From a checkpoint of a small transformer trained on Wikipedia.
Architecture: RMSNorm before each block, no biases in attention or MLP.
MLP neurons of a small language model. Each row is named by its layer, matrix (gate and up: input weights; down: output weights) and neuron, and shows model dimensions 208-303. Each number is 128 + 32 x the weight over its row's rms, rounded and kept within 0 to 255. A neuron's up and down rows have the sign that makes its largest values positive.
After each neuron's rows, "fires on" lists the tokens most often at its 100 highest values on Wikipedia text that the model never trained on; "raises" lists the tokens whose logits its output raises most directly, leaving later layers aside.

L10.gate821 [100 114 137 108 154 128 141 154  89 166 159  82 144 125 176 137 155 107 201 158  85 126 178 186 120 141 131 131 169 154 132  66 194  30  96 184 148 114 132 184 123 114 122 169  74 118 162 110 133  98  99 133 157 127 114 132 110 115 204  92 130 169 174 121 148 114 153 120 133 174 118 109 151 113 171  77 118 165 129 170 103 180 183  49 143 117 108 134 107 154 125 162 120 133  84 110]
L10.up821 [101 171 120 107  93 140 159 146 132 109 159 110 189 121 203 102 141 143 165 148 104  95 163 121 101 120 127 205 155 120 164  80 173  90 175 160 143 110  79 134 127 100 167 119  69 178 111 138 112 152 102 149 119 159 118 126  88 110 183 170 100  93 130  88 125  72 198 179  91 176 119  70  70 124 144 121  98 149 145 149 128 175 146 175 131  64 133 135 108 131 160 138 100  74  79 118]
L10.down821 [ 63 137 163 113 174 163 146 191 165 165 166 200 164 152 139 145 130  90 123 110  91 141  96 119 110 105  60 166 170 115  95 104 131  50 103 126 141 148 144 140 135 133  57  82 159  94 139 133 135 134 113  80 134  92 107 157 117 143 105 126  89 198 144 124 199 103 125  87  82 121 105 141 121 103  82  66 156 128  87 136 117 141 119 131 135  91  58  68 101 140 130 201 154  90 173  98]
fires on: " to", " and", ",", " by", " as"
raises: " difficulty", " poor", " its", " lack", " how"

L10.gate757 [111 107  67 116 191 175 156  85 109 122 140 147 143 127 103 126 166 142 161 152 149 179 148 143 147 122 113 141  62 114 128 101 100 148 162 107 145 183 154 184 143 107  65  94  84  83  97  98  88 139 106 144  99 134 155 170 146 142 156 143 139 116 154 135 157 192 151 149 157  99  90 154 145 152 133 119 130 165 163 125  97 158 115 103 146 124  92 172  98 170 142 145 126 153 163 117]
L10.up757 [146 169 119 128 160 151 164  92  84 117 161 139 140 117 148  91 122 131 127 164 158 178 137 157  98 106  93 130 107 114 137  50  89 157 173 105 115 147 130 154 130 123  91 101  70 110 102 155 132 142  81 112  94 144 135 159 103 105 138 173 101  95 134 127 139 100 113 123 155 110  75 122 135  99  89 150 127  87 134 160 132 139 116  63 130  73 153 141  93 137 176 122 125 157 181 158]
L10.down757 [114 176 174  97  83 128  83 108 226 111 154 171 188 115 169 151  93 136 122 118  86  88 123  84 127 179 122 130 159 127 112 124 102  99 174 162 148 141  86 173 128 151 157 155 105 127  67 123 163 109 127 132 194  83 134 141 129 107 106 143 114  99 145 144 170 142 142 108 108 133 112  84 130 111 127  97 129 118  94  93 172 123 125 135 114  96 125 154 125  69 132 141 126 163 126  87]
fires on: ",", " According"
raises: " having", " by", " without", " being", " instead"

L10.gate202 [182 176 163  76 110  81 125  86 149 132 178  89 146 146 153  83 139 141 122 141 140 125 123  71 141 123  93 129 105  95 147 138  53 116  12 124  70 142 130  75 165 131  79  98 180 157  79  58 165 130 111 105 107 111 114 128 196 120  93  61 206 170  90 137 138  83  73  94 126  89 136  80 170  80 191 133 116 131 168 145 131 113 114 152 125 133 127 151 126 110 107  94 151 117 129 135]
L10.up202 [172 151 123 151 179 135 175 113 120  77 185 136 164 150 159  77 160 145 124 100 172 161 180 134 101 106 164 111 114 170 109 163 107 126  66 136 177 153  80 129 157 116 142  87 145 151  69  65 104 151 152 178 146 121  68 169 159 110 138  98 180  85  65  91 153 142 193 103 144  80  88 144 121  63 149 121 149  82 104 134 137 135 113 148 111 164  97 139  75 138 131 151  81  99 128 163]
L10.down202 [110  57  93 186 142 147  76 151 110 123  96 147  57 103  92 212 141 107  97 175  99  57 105 165 170 134 132 115 176  85 201  92 175 157 231 149 121 129 121 159 119 141 141 204 127 115 195 190  89 139 150  99 129 107 204  98  73 137 176 161  84  80 164 121 172 162 133 146 142 140 170 160 153 171 141 123 137 146 189  79 126  88 165 100 112 137 157 115 150 141 143 124 158 155 142 153]
fires on: " one", " a", "1", "ologist", "–"
raises: " roles", " programs", " projects", " schools", " missions"

L4.gate645 [156 130 131 139 173 131 112 164 183 118 177 137 144  85 100 120 138 124 108 137 150 134 155 147 110 100 159 154 103 116 221 147 118 134 109 124 121 135 121 149 143 138 108 188  98 121 145 106 147  82 122 168 175 116 119 119  69 137 143 102 179 115  91 147 109 140 116 112 134 124 140 150  70 116 149 185 152 170 128 142  77  80 104 141 127 173 132 140 161  76 190 176 172 132  91 124]
L4.up645 [171 149 152 142 130 102 113 166 160  62 198 183 139 100 133 116 130 144 100 129 155 162  97 134 114 118 150 162 103  75 167 140 143 126 115  49 110 101 123 111  81 145 101 140 134 173 100 132 121 138 162 150 161 102 122 124  60 103 161 126 106 140 131 131 159 136 167  79 116  97 129 173  76 114 168 108 110 143 151 210 113 139  77 102 132 172 162 108 142 101 173 142 153 146 163 115]
L4.down645 [116 141  91 120 112 144  62 123 125 104 102 110 153 125  97 140 114 127 115 122 122 111  65 138 123 157 162 152 180  90 129 102 119 136 151  60  89 173 193 143  73  83 129 146  88  92  98 200 142 134 158 148 145  99 198 153 118 127 151 130 125 141 158  99 160 142 155 161 121 159 110 105 147 148 133 113 143 132 151 137 114 138 121 113  77  92 141  93 118 172 142 131 144 108 182 167]
fires on: " who", " what", " which", " whom", " whose", " where"
raises: " he", " it", " they", " she", " there"

L8.gate283 [159 117 121 229  85 185 122 134 131 110  55 106 105 176 108 112 155 121 170 152 129 154 113 167 149 174  80 126 153 101 118 153 171 124 107  93 109  75 128 175 179 139 150  92 180 161 188 168 106 110  68 143 164 111 132 158 169 138 111  50 167 160  88 171  89 122 110 160 153  92 121 124  75 113 135 111 185 127 133 118 106 150 104 182 116  98 138 154 125  88 123 174 162 204 142  79]
L8.up283 [ 93 140 112 124  91 114  99 155 140 103 160 140 102 120 109 104 134 147 127  97 107 157  54  94 164 119 144 107 104 196 151 126 152  89 144 136 120  77 132 103 137 138 171 122 123 124 174 186 126 150  70 139 107 113 144 127 113 145 129 123 146 144 155 136 120 137  90 195 147 167 178 154 142  89 178 100 123 162 142 145 170 178 158 122  85 107 142  92  78  95 100 107 124 100 110 186]
L8.down283 [ 93 119 129 101 154 129 154 146 155 151  84  87 160 133  79 132 169 107 104 139 105 113 155 128 134 127 139  33 154  93 154 180 166 196 112 177 162 132  84 117 118 137  90 146 161 171 137 152 181 158 132 178  88 101 147 159 102 120  92 164 104 148 126 182 157 143 135 121 192 114  99 127  77  81  88 117  87  97 143  89 163  94 110 135 128 126 101 126 133 106 131 165 166 133 138 132]
fires on: " \\", "\\", "{\\", " $\\", " Ol"
raises: "pr", "pi", "ld", "the", "han"

L2.gate192 [160 184 173 161 131 136 149 113 132 118 128 123 147  92  94 162 181 124 131 156  86 101  74 121 105 124 131  88 166 196 103 133 120 131 150  60 180 110  66 106 122 119 132 141 184 134 166 126 133  87 139 145 170  58 101 160 140  92  69 137  90 138 128  63 107 100 162 154 118 138 113 152 122  83 184 205 192 184  61  80 158 106 107 104  91  95 128 112 143 127 172 146  88 123 189 139]
L2.up192 [ 97 106 159  76 131 155  72 105 189  98 118  98 115  98 175 112 130 141 132 152 123 104 141 140 149 144 126 172 140 149  91  56 140 150 123 141  97 141 134 155 192 169 118 210 160 156 140 122 145 140  93  43  95 181 148 117 118 117 153  83 119 119 107 124 122 125 183 120 149 107 140 108  79 129 162 174 111 165 115 120 137 131  94 169 139 111 108 172 150  88  92 125 119  62 190 182]
L2.down192 [193 124 129 155 146 100 205 131  46 124 136 152 172 151 140 151 184 136 118  97 123 161  79 114 113 122 159  58 144 114 160 214 141  99 142  57 173  87 116 130  65 101  99  74  82 138 134  92 125 134 158 170 143 119  96 170 156 163 138 154 130 110 141  61  97 109 104 157 116  96  85 132 198 148  84 114 165  85 121  82 133 114 139 133 112 181 148  98 127 124 174 140 153 185  72 110]
fires on: "and", "ud", "U", "id", "ass", "ind"
raises: "l", "r", "til", "e", "ar"

L4.gate1215 [154  88 133 167 151 183 113 219 114 196 182 146 118 142 105 186 108 163 163  98 162 186 157 123 163 122 115 122 124 127 133 128 132 100  85 182  91 180 101 154 130 138 188 157 134 148 151 137 138 184 183 106 105 106 128 115 159 126 175 148 116 133 157 102 128 161 110 114 133 165 129 146 127 146  80 118 151 145 145 130 121 147 147 137 154 126 137 124 139 110 140 156 174  76  90 127]
L4.up1215 [145 119 208 131 115 109 127 176 136 170 135 190 100 127 125 146 129 130  81  72 151 146 137 163 132 135 122 115 120 123  96 165  86  98 109 170 145  86  97  81 102  92 185 115 185 107 121 108 144 123 179 107 102 140 146 114 196 163 122 155  85 173 205 140 117 133 102 104 125 124 146 152 138 130 110  67 136  73 126 172 113 173 150 133 178 140 133 100 148 160 158 117 221 126 118  99]
L4.down1215 [159 112 150 170 119 113 155  93 125 119 116 102 153 126 123 129 155 165  89 145 148 102 137 148 121 148 146 156 117 148 155 199 105 185 118 105 125  82 158  78 124  89 107  90 143 115 183 106 115 106 107 144 106 127 170 128  99 184 100 166  89  96 204 154 167 109 147 108 115 143 127 126 126  74 124  83  52  85 138 115 110 111  99 127 142 135 173  79 173 147 120 120 120 112 128 149]
fires on: " used", " required", " allow", " needed", " sent", " wants"
raises: " for", " to", " by", " them", " as"

L4.gate377 [162  93  56  62 142 234 120 111 101 122 126 134 178 186 134 154 135 136  89 152  91 107 150 145  94 104 187 113  93 134 144  79 134 139 118 154 184 132 113 123 174 132 188 156 137 184 146 168 115 129 139 124 137  90 143 137 100 184 164 140 116 141 115  89 191 126 121 144 124 115 156 136 155 147  85 157 121  54 143 133  95 161 146 158  79 126 105 189 190  94  82 141 127 154 143 166]
L4.up377 [148 111  60  95 107 196 139 137 115 103 107 132 158 179 173 137 136 121  85 147 128  82 169 113  62  74 180 128  79 116 129 102 132 108 114 163 189 109  82  94 152 162 139 122 175 170 127 175 121 163 159  73 142 127 156 160  78 171 147 141  85 126 146  92 204 126 125 134 111 100 166 145 156 160 110 185  75  42 138 137 128 163 126 143  87 143 107 184 171 122  80 151 134  95 156 168]
L4.down377 [133 137  84 130  48 132 124 136 137 105 117 129 132 152 140 106 135 132 101 134 122 105 127 112  61   0 126 132  81 125 132 135 144 125 136 133 164 128 128 107 108 140 124 118 172 151 120 140 129 173 136 110 132 137 122 129 110 148 138 131   0 128 137 121 210 124 126 118 132 116 146 148 127 129 133 128   0   0 148 136 110 150 122 132 109 118 141 162 130 134 124 142 131 109 134 127]
fires on: ".\n\n", ".", ",", ").\n\n"
raises: "=", "-", "General", "==", "Comp"

L10.gate351 [140 146  75 117 151 118 141 150  89 153 125  47  96  87 130 159  79 115 127 127 136 150 112 127 149 188 141 197 103 120 152 145  80 132 168 131 110 130 108 107 128 127 113 106  89 100 112 111 162 103  96  39 134 173 122 159  94 166 124 159 171 163 129 138  94 133 170 177 117 109 117 211 125 101 114  95 147 162  97 143  87 132 102 121 149  55 137 205 131 111 134 138 160 151 113 102]
L10.up351 [177 122 139 120  72 134 178 148 160  54 167 160 196  98 105 173 181 136 178 133 162  90 131  58  78 181 136 176 138 128 107 169 102 128 146  39 132 161 143 149 128 123 186 124  49 129  92 116 120 165 119  92  94 141  73  95  72 136 143 148  70 154 114 174 155 103  97 197 163 152 102  40 156 131 121 147 112  98 125  82 181 127 109  85 130 158 169  60 162 142 129  75 135 177 180 108]
L10.down351 [156 114  94  80 157 128  78 148 129 194 124 116 101  98  97 135  22 137  60 110 102 146 100 133 144 116 147 109  97 105 156  96 153 165 137 119 104 120 124 130 135 109  97  84 195 132 160 186 106 109 150 162  96 113 120 188 112 133  89 148 121 118 151  90 183 107 182 141   5 136  72 185 110 173  90 127 100 138 124 150 105  84  90 149  95  91 155 118 110 149 117 217 137 109 134 141]
fires on: ",", "\","
raises: " it", " they", " there", " she", " he"